{
  "num_hidden_layers": 11,
  "num_attention_heads": 4,
  "attn_scale": 0.125,
  "tie_word_embeddings": true,
  "init_std_down": 0.0491,
  "beta1": 0.95,
  "weight_decay": 0.0,
  "decay_fraction": 1.0,
  "decay_shape": "cos",
  "train_tokens": 245700000,
  "max_steps": 7499
}
MLP neurons of a small language model. Each row is named by its layer, matrix (down: output weights) and neuron, and shows model dimensions 96-191. Each number is 128 + 32 x the weight over its row's rms, rounded and kept within 0 to 255. A neuron's up and down rows have the sign that makes its largest values positive.
Before each neuron's rows, "fires before" lists the tokens most often just after its 100 highest values on Wikipedia text that the model never trained on.

fires before: "s"
L7.down185 [110 107 104 173 135  83  98 141 130 158 102  97 107  83 136 148 131 193  37 144 118 133 135  64 187 121 132  99 150 115 131 170  96 151  93 142 144 151 164 165 153 160 119 129 148 132 157  94 117 136 113  64 145 149  55  96 168 141 135 176 195  93 132 140 123 105 141  79  95 147 132 134 145 175 124 134 156 109 113 133 173 168 101 103  79 168 165 161 172 132  52  57 152 126 194 126]

fires before: "="
L5.down226 [109 111 154 132 143 204 156 104 124 134 178 167 175 174  91  98 112 135 141 146  77 131 143 117 126 120 134 143 125 126 120 149 173 171 149 173 100 151  66 141  84 135 105  83 126 120 119 114 133 129 147 129 125 143  88  99 143 126  80 160 132 116  87 157 121 100  80 115  83 133 124 143 127  90 158  97 140 135 103  75 112 113 140 119 110 116 150 132  81  99 202 138 133 159 174 177]

fires before: "-"
L5.down288 [138 105 136 144 146 109 102  80 144  39 122 140 124 111 136 117 135  86  82 130 145 106 150 113  54 129 129 165 111 134  76 141  91 113  64 130 110 182 110 128 108 109  95 121 133 138  90 178 162 115 160 165 143 121 130  63  89 207  86 177 150 122 141 147 119 108  84 145 123 122 112 117 163  78 103  92 130  84 151 130 101 110 180 109 120  96 150 115 143 148 171 113  89  83  85 149]

fires before: ",", ".", " and", " by", ")"
L4.down15 [ 95 118 126 138 133 170 127 130 111 140 112 163 144 112 115 148 107  60 160 201 172 202 109 159 135 149 128 178 178 111 119 111 175 114 131 143 130 135 115  84  89  47 149 181 149 121 129 125 156 125 138 201  96 199  82 139 124 119 125 144 131 138  85  98  96  79  96 148 177 132 118 132 121 118 165 158 121 113 173 106 174  72  86 139 151  97 134 141 102 146 149 173  90  95 153 101]

fires before: "  ", "\n\n", "\n", " 2"
L4.down243 [ 97 131 114 147 113 105 111 147 141 166 147 151 150 142 145 129  80 122 120 121 134 133 100 130  81  89 207 120 113 121 111 115  96  98 114 171 132  88 104 145 114  98 131 168 107 156 133 151  42 128 185 103  89 169  72 137  76 135 105 113  92 180 147 112 104 108 161 162 131 111 103 137 153 139 118 112 142 151 113 116 180 142 148 183  57 146 133  40 130 211 160 164 217  82 142 130]

fires before: ",", " \"", "."
L4.down293 [135  98 164 106 177 175 140 175 121 156  84 163 146 154 185 101 125 102 119 117 133  92  84 137 176 116 142 189 112 116 189 119 101 174  69 141 181 145 166  84 132 136 106 170 109 141  94 135 132 194 181  99 121 183 122 149 106 142 186 104  73 125 123 179 146 141 122 121 135 167  99 190 213 104 115 146 137 138  56 102 140  90  88 132 153 160 125 152  79 154  85 121 155  84 110 183]

fires before: "–", ",", ")", "s", "."
L5.down151 [112  84 104 138 142 119 159  71 190 161 150 128 195  62 117 145 145 118 140 160 141 157  53 123 202 194 128  90 162 147 138 110 129 118 122 108 119 227 119 128  74  89 100 155 135 126 103 194 110  96 151 165 113 158  77 164 103 178 146 110 111  91 134  96 127  92  79  80 160 102  97 110  95 117  81 117 104 112 151  80 146  99  66 166 151  62 138 172 115  97 137 149 130  88 151  91]

fires before: "S", "\n", "=", "\n\n", "C", "ody"
L7.down393 [167 141 138 181 129 161 107  66 162 146 109 130 115  94 169  86 111 207 130 195  92 149 127 148 100 189 155 175 125 111 150 137 166 133 146 163 104 160  88  89 121 199 123 123  49 152 129  86 139 115 162 116 143 122  29 184  90 136  98 148 144  65 158 100 177 127 118  99 116 104 154 120 110  78 129 108 114 101  84  62 182 149 150 133  51 162  69 109 116 135 137 135 112 138 116  95]

fires before: " |", "\n", "\n\n", " (", "."
L4.down377 [130 127 115 106 151 141  97 121 135 194 140 149  80  81 160 168 124  85 145 167 132  68 109 163  78  85 140 123 163 169 137 145 106 109 142 172 139 140 127 107 138 103 132 169 106 175  94 159  78 173  95 169 128 138 202  49 106  74 154 178 128 134 118 117  90 138 175 161  43 122 100 179 119 145 138 132  96  61 127  79 134 109 143 104  36 107 120 139 100 132 118 152 106 128 118 101]

fires before: " the", " a"
L4.down167 [136 197 145 179 119 121 159 111 122  93 178  86 127  85  88 127 133 105 130 133 115 142 103 105 161  87 119  98 164 128  89  92 157 107 179 160 114 173 122 154  84 125 123 110 103 142 132 176 120  78 102 163 114  74  82 144  97 119 128 132 116 178 157 115 142 167 109 166 116  81 145  89  84 117 113 127  81  86 175 137 104 124 107  68  67 124 120 151  84 163  94  85  76  96 166 174]

fires before: "-"
L7.down670 [126 177 133 158 164 114 144 169 148 150 129 127 119 195  85 141 114 183 164 119 159 100 106 145 127  74  52 154  95 102 149 103  97 116 188  42 111 201 103 144  84 167  89 126 130 100 154 155 120  93  48 171  95  60 142 149 130 140 163 160  81 139  79 119 114 138 146  74 158  57 102 162 129 160 128 155 109 124 115 135  76 116 177 142 135 148  78 152 126 152 101 145 107  94 151  84]

fires before: "s"
L2.down80 [139  82  99 165 110 151 117  68  95  98 178 107 140 136 143 149 139 158 139 100  96  62 128 118 144 134 101 113 148 139  50 171 111  99 120 108 140 135  50 110 178 106 156 146 115 131 196 115 131 141  95 103 115 115 124 152 145 126 153  79 160 131 160 150 160 142 181  91 113  81 125 111  55 116  94 160 125 154 116 117 160 193 127 121 116 151 101 200 209  66 126 115 140  95 151 151]

fires before: "s"
L5.down37 [110 124 103 119 103 150 144  49 123 109 156 166 119 169 113 106 104  84 121  96 152 164 134  82  81 135  89  47 114 123 106 154 159 166 168 158 134 128 101 156 150 183 149 192 119 125 113 127 122 162 169 113 185  99 115 141 142 109 175 182  87  93 120 134 138 141 104 126  91 111 130 131  57 132 105  74 138 153  80  66  84 130 178 111 102  91 101 127 144 119 126 189 105 129 161  97]

fires before: "\n", "  ", " 0", "\n\n"
L4.down165 [132  61  99 126 154 108 132 168  97 211 150 187 125 136 114 108 128  79 125 134 153 100 138 124  85 157 122 104 135 117 131 102  95 160 154 162 137 159 156 179 101 100 125  78 172 131 127 102 105 111 116 130 131 116  97 180 127 158 119  90  92 100 125 128 183 106 134 186 209 165 161 181 128 157  82 196  70  88 125 159 137 107  68 117 107 174  90 109 136 115 144 129 126  99 187 104]

fires before: "\n", "\n\n", " 0", " A", " 6"
L4.down94 [154  84 168 172 110 147 147 157 116 105 117 185 154 123  82  76  75 113 177 129 128 128 143 177 146 100 114 140 140 165 118 136 130 138 112 135 148 145 194 150  92  89 140  89 186 179 130 136 120 129  79 112 111 145 102  92 158 102  91 121 181 145 105 127  49 119 124 187 165 158 126 187 129 143 118 115 113 139 117 134 157 112  92 132 132 191 105 135 170 108 135  73 118 111 101 144]

fires before: " of", ":"
L2.down221 [116 127 122 108 117 140 119 170 144 123 115 104 121 104  83 136 133 197 129 100 123  66 156 100 124  77 136 136 122 169 147 124 134 130 188 122  89 141 108 151 171 106  40 159 241 105 103 118  98 175 125 166 183  69 109 126 135 170  74 160  99 171 111 125 138  90 122 106 115  59 147 133 134 144  89  89  95 145  93 127 133 158 200 126 132 129 158 128 112 107 106 122  96 133 123 126]

fires before: "\n", "  ", "-", " 6", "."
L4.down652 [151 128  86  88 180 100 139 140 111 118 152  75 140 101 135 141 138 183 133 152 174 134  97 138 136  87 147 159 157  97 141  90 181 116 115 101 134 123 138 111 105 116 125 130 157 117 150 123 101 225 125 115 134 182 196 119 104  98 140 155 198 124 107  68 160  93 127 146 133 166 127 167 159  95 146 171 182  97 128 123 167 102  59  87 118  66 136  79  73 126  80 175 168  94 137 146]

fires before: "=", ":", " |"
L5.down47 [149  55  89 135  99 109 157 117 117  96 127  52 106 143 111 156 122 144 107  65 129  80 115 124 143 169 164 129 118 149 107 118 150 116 141 125 173 183 186 151  69 127 154 150 139 129 128 167 134 118 116 120 111  68 155 142 111 106 122 189 120  82 125 119 116  87 101 152 140 102 156 179  98 145  62 132 125 132 147 164 150 145 161 157 131 146 119 137 163 124 114 132 153 140 124 123]

fires before: "|"
L5.down334 [115 201 140 149 140 127 111  83 140 159 152 117 106  88 112 144 152 169 125 132  97 125 144  87 151  28 144 151 111  85 146 148 171  73 146 119 132 160 168 138 138 119 162 119 143 110 160  58 150 160 171  87 192  25 129 157 116 128 102 114 108 145  94 168 152 133 125 100 151 144 110 140 102  98 116 126 137 107 172 146 179 149 133 223 125 129 172 154 165 161  90 182 129 184  57 146]

fires before: "-"
L7.down149 [174 201 119 145 156 128 119  83 151 128 120 104 164 137 132 149  91 108 126 127 120 122 127 131 136 145 112  88 115 118 164 192 111 119  67 127 124 193 142 123 110 151 112 109  96 154  79  89 131  54 168 115 204 118 224 145 125 140  87 143 106 144  61 118 149 126 135  97 198 139  95 135 107 123  46 136 137  59 138 147  80 142 135 155 109 136 114 110 172 183 112 149 109 170 106 171]

fires before: " the", " he", " a", " his", " she", " it"
L4.down4 [117 156 209 124 145 141 132 117 191 100  69  93 128 115 140 113 115 185 157 110 106 110 173 107 104 107  91  81 118 137 125 150 128 111  88 122 137 131 121 121 113 136 149 119  79  62  79 165 151  65 131 163 169  97 177 114 171  45 140 152 153 173 108 103 117 133 148 205 145 159 117  96 163 124 101 167 142 141 160  91 109 122  75 174 135 132 154 134  89 134 174 129 121 128 161 141]

fires before: "|", "  ", "\n", " as", "-"
L5.down341 [128 146 115  83 168  99 151 109 128 209 163 114 156 119 101 156 178  93 106 163 159 115 104 109 109 170 107 163 164 138 123 144 136 118 183 128 124  90 166 174 102  89 114 158 128 116 171 101  88 153 120 121 107 129 121 138  81 137  78 105  66 185 110 150 132 129 182 178  77 109  79 148 191  93 107 157 140 141  99 135 153 127  86 168 149 115 137 136 107  41  85 172  62 123 152 102]

fires before: "|", "list"
L7.down386 [ 93 147 143  84 104 116 189 167 135 106  62 128 123  88 140 111 123 115 154 134  74 126 112 126  73  98 141 185 183 146  94  99  89 164 108 132  86 147 102 101 138 139 142  72 129 114 110 119 136 133 130  85 112  86 117 167 127 103 152 178 143 144  97 141 125 180 170  91 105 103 114 108  91 133 178 128  88 157 159 138  95 132 124 151  93 190 148  80 116  81  72 151 183 137 141 145]

fires before: "{", " (", "^", "lis"
L2.down98 [155 145 146 116 110 116 171 172 120 114 121 185 169 172 138 140 165 127  48 139  65 221 118  91 112 121 151 131 206 104 141 113 105 147 145 162  82 145 172 155 177 131 154 149  81 159 119 132 144 144  95 165 155 109 104  93 139 138 128 144 133 128 133 110 106 132 102 102 138  98 151  60 104  98 101 114 147  76 106 145 167 143 113  33  88 125 162 114 171 117 137 149  81 162 135 120]

fires before: " (", ",", ".", " and"
L7.down6 [ 97  87 158 124 115 119 192  83 159 158 136 171 141 121 119  65 132 103 176 162 137 105 107 137  60  76  98  95 103 208 128 137 114 168 137 151 145 143 127 110 162 141 154 119 133 158 137 100  68 136 153 170 125 171 174 163 158 203 145  83 102 209 123  95 137  96 151 136 109 193 116 175 138 146 110 110 120 162 121 100 145 114 143 118 139 115 128  98  85 124 139  86  79  98 165 131]

fires before: "s", "4", "0", "7", "6"
L7.down132 [110 150  59 177  88  71 216 111 134 115 135 152 127 134 138  82 111 173 162  99 144 157 117 121 191 164 101 145 108 110 131 115 133 116 134 189 115 133 181 107 146 161 122 115 117  84 142 136 150 160 111 139  65 241 160 127 153 146 119 179 129 199 125 102  47 127 150  90 146 106 149  50 110 122  84  94 148 108  95 150 133 169 131 116 150 120 136 126  97 121 178 145 135 128  56 125]

fires before: " the", " a"
L4.down116 [ 64 160  96 181  71 133  90 148 125 124  96 197 202 104 119 140 127 162 148 119 140 128 147 149 184 158 126 112 192 145  83 113 147 139 143 128 137  76 157 138 151 138 111 177 128  89 147 125  72 121  89 176 187 150 170 149  46 150 140 114 126 120 154 163 183 139  91 163 145 124 125 128 108 151 128 162 143 137 137  72 174 139 110  70 131  93 105  69 110 163  88 121 186 120 123 114]

fires before: ")", "2", " mi", ".", "3", "{"
L4.down379 [108 141 178  92  83 119 132 137 146 146 128 134 158  62 112 140 129  81 127 174 190 131 102 117  79 107 118  68 143 142 168  76 150  73  70  92 140 113 130 112 131 123 134 127 118 103 198 109 106 151 138 143  76 142 101 138  87 135 125 146 142 112 138 117 133 109 128 143 178 176 110 145 134 130 160 123 108 127 188 136 183 156  83  98 134 180 191  92 118  98 207  99 131 179 147 160]

fires before: ",", ".", " the", "The"
L5.down614 [ 74 130 162 113 118 143 121 138 123 130  84 116  97 101 144 123 110 104 109 135 171 135 166 108 123 132 146 168 166 140 166 105 131 160 159 118 118 111 159 183 157 176 166 106 147 125 172  98  72 115 134 114 127 166 166  95 108 117 139 107 110 132 191  91 110 179  84 131 106  29  98  90 143 163 130 117 136  83 156 140  78 146 132  69  79 147 152 136 150 111 131 135 132 107 186 166]

fires before: "\n", "  ", " |", " Apps", " Goals"
L2.down662 [150  63 173  98 140  86 146 123 135 173  91  94 108 164 114 165 134  77 191 116  95 156 112 147 165 100  88 122 170  85 158 153 102 127 152 139 133 149 139 104 157 154  91 148 119 127 173 206 100 191 130 128 159 158 147  86 128 197 141 104  78  67 175  95 111  89 131 178  82 139 155 125 188 110 167 135 105 156 101 129 163 111 116  97 169 114 161  46  91 119 108 115 124 112 136 141]

fires before: "=", "In", "|", "The"
L2.down2 [192 140 137 119  81 164 140 164 135 187 142 209 107  85  98 120  75 125 140 117 143  50  98 169 168 139 130 114 133 164 113  85 134  93 135  89 130 140 148 111 129  85 164 142 151 113 142 113 172 137 151 140 110 171 121 128 130 127  63 100 134 118 115  93 118 138 151  92 171 127 120  94 154 146 124 141 174 144 100 115 145 128 104 188 128 158 126 117 185 144  67 131 137 116  93 128]

fires before: "="
L7.down106 [138 169 187 193 172 110 170 167 131 142 122 175  43 108 101  82 165 148 142  84 112  74  99  95  96 163 139 167 108 110  72 119 103  75 179  92 133 164 104 125 164 106 159 124 100 143 104 159 173  81 140 166 147 173  71  91 169 198  62 132  87 149 136 149 103 164 148 129 128  66 146 107 150 144 137 107 121 106 113 161  79 123  84 107 143 136 132  93  90 160 147 141 168 108 125 111]

fires before: "=", "\n", "\n\n"
L5.down338 [115 115  95 170 138 165 145 124 103 173 166 114 145 142  87 107 111  94 141 103 151 146 155 102 122 129 158 114  79 124 187  85 168 197 182 112 117 113 110  89  98 121 135  96 112 144 108  87 132 161 135 148 129 116 162  77  62 152 152 170 126 122 104 136 156 130  46  55 147 145  94 166 204  83 160 136 160 186  98  84 126 116  90 136 113 121 172  76 117 109  95 115 150 135 148 131]

fires before: "=", "|"
L2.down345 [131 117 120 122 110  48 178  94 110  73  84  60 105 114 117 164 149 157 127 147  78 126  97 104 105 123 149 121 187 135 170 157  85 143 151 122 115 110  93 175 149 158 110 204 172 160 142 159  63 146 154 110 156  87 104 106  78 148 114 156  79  62 133 132 123  98 138 140 143 160 149 140 158  81 157 129  58 184 123 126 101 157  55  79 163 168 148  74 167  89 126 208 124  60 107 136]

fires before: " of", " to", ",", " for", " with"
L5.down675 [114 129 173 113 142 114 166 119 201 164 108  79  82 116  62  72 131  86 139 173 115 122 126 153  86  81 101 117 107 201 202  97 149  89 132  62 180 126 116  97 146 168 149  81 120 149  97 131 153 130 160 165 185 116 192  89 149 174 119 125 107 138 120  96 147 141 119 115  93 104 134 142 165 148  91 133 183 130 106 170  94  89 155 194  87 115 130 136 134 120 152 134 164 135 197 142]

fires before: " |", ";", "R", " Length", "  "
L4.down634 [129 122 146 129 140 166 140 124 166  99 196 175 174 115 135 115 144 163  76 112  83 114  73 135 189 135 109 132 127  90 115 165 142 141 124 124 120 134 103 169 135 121 150  92 128 177 163 126 132 162 121 159 120 114  99 107 175 115 123 113 146 117 189 127 145 120  92 127 157 133 156 136 167  70 120 102 158 122  84  76 104 150  73 107 159 142  78  89 123 183 117 113 143  69 134 111]

fires before: "-", "="
L5.down78 [174 106 147 103 133 134 153 125 106 153 139 129  63 119 124  89 134 121 125 100 155  85 154 109 152 107 131 110 119 147 100  64 141 157 148 109  83 131  66 127  91 181 144  84 105 154  69 134 129 150 127 149 105 102 134 165 145 107 172 176 123 150  76  98 174 155 165 100  76 127 169 150  59 141 142 137 107 134  77  96 133 122  91 169  88 125 184 121 145 124 148 135  90 121 122 126]

fires before: "=", ";"
L7.down546 [109 129 131 119 119 171 144 136 159  97 191 146 150 112 137 130  94 134 100 156 138 181 121 158 102  96 120  96 135 106  95 131 130 128 204 110 196  92 123 167 124 118  73 126 159 150 135 129 171 160 141 113 159 109  96 160 119 165 159 122 133 146 191  75 222 193 181 100  94 188 119 116  97 115  69 145  89 122 181 116  70 158  81 139  98 119 139 125 107 106 150 116 125 137 171  93]

fires before: "-", " Roc"
L2.down457 [132 120 159 104 146 167 107 141 169 119 120  93 151 158 139 120 149 134  94 146 133 175 112 147  89 143 122 169  69 133 133 199 203 100 134  71 140 158  85 157  99 110 115 136  65 161 112 122 106 143 168 135 180  81 222 166  93 213 135 125 113 143 104 116 124 128  62 137  82 162 176  53 101 160  83 134 182  84 142 123  97 143 119  98 140 168 146 132 119 153 140 115 131 139 121 126]

fires before: "\n", "\n\n", "="
L4.down88 [168 144 111 110 185 162  93 143  40 139  45 142 115 100 139 157 119 137 141 158 155 124 176 140 110 122 102  92  99  89 134 155 134 137 118  70 104 120 145 112 146 128  73 106 124 142  73 118 134 159 128 159 162 116 174 171 140 164 127 147 103 114 106 134 163 168 165 164 147 154 109 173 200  39 167 152 145 114 172  96 179 139  87 166 154 123 137  76 161 102 123 178 103 122  96 172]

fires before: " of", "s", ":"
L5.down275 [170 155 153 116 154 127 105 117 157  84 166 120  63 144 126 141  83 119 147  47  72 141 137 122 130 102 149 128  82 142 110 130 119 118 191  76 149 212 143 161 121 116 116 109  72 118 139 205 144 180 145 150 120  68 128  97 122 132 141 135 140  90 163 150 151 122 154 137  83 114 142 156 123 112 104 126 127 186  86 200  94 149 134 136  96 128 135 159 119 124 104 116  75 107 164 120]

fires before: " |", "\n", "  ", " Episode", "="
L2.down539 [104 102 133 160  53 157  98 124 160 168 121 189 125 139 122 107 149 130 186 153 102  65 133 140 141  78 129 101  92  97 147 136 102 141 115 146 117 103 127  77  99 151 178 105  92 131 119 154 105 177 157 105 207 125 160  94 112 171 150 145  83 102 129 111 113 115  93 154  47 119 126 150  94 105 120 121 123 153 125  68 104 143 140 119 180 120 169 121 125 127 169 141 122 122 151 159]

fires before: " the", " in", " a", " by", " as", " on"
L2.down328 [ 98 177 189 125 158 152 159 147 110 103  79 141 127 134  71 140 153 115  97  62 182 125 102 197 105  86 101 157  75 176  90 176 114 129 115 126  86 133  77 117 111 136 127 101 127  78 100 141 141 140 106 154 132 154 100 161  25 135 134 147 210 125  73 172 176 108 133 102 136  90 103 158 182 136 144  84 126  97  89 153  91 192 104 101 138 136 130  83 138  81 138 181 151 130 106 165]

fires before: "=", "\n", "\n\n", "-"
L5.down188 [ 85 145 201 113 144 130 129 128 169  56 137 107  97  84 107 137 157 113 143 147  97 122 183 154 136 129 155 129 101 173 149 128 169 152 153 148  71 127  70 141  85 151  99 133 124 140  96  72 157 143 123 104 126  96  94 108 141 116 101 104 156  80 110 134 156 161 138  67  91 168 180 104 158 129 153 142 132  86 141  39 182  99 126 148  83 130 146  93 119 107  77 168 121 160 133 146]

fires before: "\n", "=", "\n\n"
L2.down194 [154 156 121 125 160  95 157 112 146  88 149  60  83 111 172 115 182 172 127 162 118 108 118 111 134  95 162 151 134 145 137 153 152  91  57  89 116 148 114 166 139 145  95 122 116 120 105  92 171 125  79 110  57 146 197 151 133 193  97  95 110  48  58 100 149 165 163 130 136 141 208 163 133  86 122 200 148 127 181 142 125 185 117 112  74 130 127  38 128 100 104 170 192  90 139 123]

fires before: " |", "  ", " Votes"
L4.down701 [151 177 163  99 144 115 140  62 117 148 107 129 156 196 108 137 163 104  90 106 145 111 173 114 171 108 137 121  50 139 145 212 142 120 146 104 123  99 175  94 139 205 111 125  60 142 109 186 116 176 179 151 139  84 252 101 162 140 143 184 104 115 169 114  65  99 159 142 121 127 127 131  47  88 119 148  94 112 174  90 100 136 122 116 129 139  56 138 151 152  81 180 105 103  73 161]

fires before: "s", ","
L5.down45 [ 57 130 128 127 133 122 142  92 101  88 122 105 192 134 181 107 118 138 142 112 156 128 139  61 165 219 152 157 109 105 121 155 133  85 114  99 118 124  61  88 101 103 166 154 137 182 158 116 138 172 132 113 101 149 121 135  85 165 172 162 115 160 107 134  91 115 108  97 126  86 122 112 134 167 124 111 163 129 207  81 145 146 169  75  47 167 148 135  99  83  87  76  94 101 131 120]

fires before: "\n\n", "\n", "="
L5.down494 [104 179  94  75 144 124 112  88  83 181 136 113 148 192 116 100 107 132 137 150 137 134 104 146 144 162  96 156 138 135  94 146 150  95  87 118 124  70 139 168 105 140 111 180 120 118 155 155  88 157  80  96  91 173 133 128 128 136 204 129 173 172 114 162  89 154 106 126 127 171 193 107 136 134 171 108  87 129 149  89 149  91 125  59  96 159 159 158 154  78 142  85  79 112 136 135]

fires before: "s"
L5.down303 [135  87 132 143 125 166 175 128 131 135 126 158 126 148  59 123 114 133 155 151 102 138 147  85 100 148 108 123 113 105 125 167 155 151 127 133 137 124 152 174 127 179 142 136 143  82 108 141 132 154 103 162 159 101 126  99 144 110 152  53 172 125 132 131 116 161 121 104 101 120 119 125 102 139 121 151 168 149  82  86 156 205 101 106 214 148 130 116 224 153 194 111 145 124 132 106]

fires before: "-", "\n", "|", "  ", "\n\n", " Swing"
L5.down528 [ 98 154 116 144 173 139 158 148 111 193  65 144  89  78 107  93 120 130  66 155 101 122 181 170  96 168  82 133 166 131 123 175  92  86 138  91 140 126 151 113 141  65 111 139 138 124 130 141 152 113 147  79 145 213 131 114 173 179 156  59 110 144 121 161 103 144 154 146 145 151 116 190 141 155  92 149 147 159 153  85 132 108 126 172  99 122 125  87 173  84  88 126 106 107 100 105]

fires before: "\n", "\n\n"
L4.down594 [108  85 140 141 123  82 130 142 140 151 109 183 166 112 152 117 181  87 116 110 164 134 136 124 107 106  60 131 132  91  96  71 119 143 143 129 124 133 129 124 126 161 156  96 157 122 184 169  35 159 156 163  92 223  85 155 137 105 139 112 111  81 130 130 169 126 191 121 167 147 158 142 155 142  79 197 139 116  97 178 169 121  30 107 147 156 100 168 121 140  50  91 102  94 156 135]

fires before: "=", "\n\n"
L2.down159 [135 140 120 147  73 123 147 112 119 124 139 117 177  42 172 134 138 144 140 128 130  72 166  93 119 127  96  79 142 100  94 182 171 155  94 128 112  95  91 204 174 127  98 100  95  92 163 130 124 208 128  96 128 146  98 135 135 127 103 116 120 111 170 110  62 141 210 130  69 120 127 143 159 112 123  84 119  92 136  81 143 203 154 144  53 102 153 120 130 114  60 181 118 189 128 103]

fires before: "-"
L5.down255 [202 135 131 124 137 138 113 119  74 109  82 165 153 170 144  97 117 132 147 172 185 189 104  89  76 162 127 153 115 142 145 122  87  70 101  98 137 148 110 158 159 126 115 167 113  56 108 125  90 105 142 143 101 101  87 145 163 146 182 165 129 114 120  80 118  74 145 154 193 104 160 119 115 115 129 109 158  92 126 102 102 115 155 137 144 176 135 119 133  98 105 109 158 169 159 124]

fires before: "-"
L7.down575 [155 164 137 158  99 102 155 137  19 126 156 108 115 114 124  87 156  79 139 125  83 135 119 155 155 170  85 156 137 134 142 131 113 119  99 114 140 115 167 138 118 176  86 166 120 143 129  80 152 125 151  61 157 149 125 130  63  76  79 134 105 108 172 112 103 128 106 115 139  79 127  93 115 142  95 103 104 118 162  80 125 138 129  98 108 157  80 134 154 140  98 163 113 146 144 188]

fires before: "="
L5.down238 [159 135  99 113 138 192 147 136 148 139 174 154  90 139 171 166 140 126 106 138 163 152  85 161 137 113  98 144 164 115 105 160 128 118 104 127 149 116 123 141 127 139 130 106 130 140 149 141  95  91 193 132  87 129  91 129 172 179  81  79 140 122 136  98  93 155  94 163 112  99 155  99 107 151 190 131  78 142 159 139 131 106 159  82 176 128 114 134 140 161  79 122 122 124 152 108]

fires before: "|", "-", "="
L2.down25 [150 123 109  80 102 114 160  94 157 120 129 111 195  73  85 108 222 121 124 142  93 124 134 145  85 116 122 118  78 164 140 145 151  75 158 132 146 159 116 147 102 113  74 122 123 126 111 106 120 149 148 124 108 111 216 172 137 148 109 165 125 106 186 145 145 154 138 138 120 112 145 112 117 116  53 118 170 170 105 100 145 135 114 149 164 133  80  70 103 176 162 128  76 130 137 114]

fires before: "}", "f", "{"
L4.down592 [106 140 180 150  74 167 115 144 122 119 116 151 182 163  88 176 117 112  86 138 158 126 122 129 141 179 158 169 158 168 102 125  98 119 118 166 132  91 102 162 165 106 120 169  74 130 112 168 104  99 183 120 167 111  74 197 118 100 197 107 140 152 183 158 129  79 147 135  95 102  52  86  79 138 129 141  96  90  99 103 145  96 101 157 116 194 102 119 102 225 158 114  83 122 192 103]

fires before: "  ", "|", "\n", "\n\n"
L2.down577 [151 154 234 130 129 123 131 109 134 170 108 156 135 171 108 132 142 198 180 140  98 103 148 154 164 146 121 176 104 131 169 198 154  78  96 111 116  82  99 170 127 111  78 220 114 153 109 164  78 160  79  98 118 118 167 123 136 110 100 117  87  93 116 128 111 172 177 147 107 137 139 129 160 126 177 127  85  85 114 156 148 137 123 137 144  89 115 101  90 147  87 164 145 104  76 123]

fires before: "|"
L2.down85 [124 110 101 147 165 178  70 111 160 148 120 243  61 148 104 162 155 119 131 113 184 169 126 141 179 119 118 143 164 140 181 141 131 139 165 120  99 176 134  94 145 122 116 116 135 126 155  97 100 188 124 197 174 130 104 123 140 127 116 130 121  97 151  74 133  77 107 135 164 174 165 155 110 176 138 152 104 126 126 124 138 116 139 125 143 139 119 191 138 122  90 164 140  81  50 168]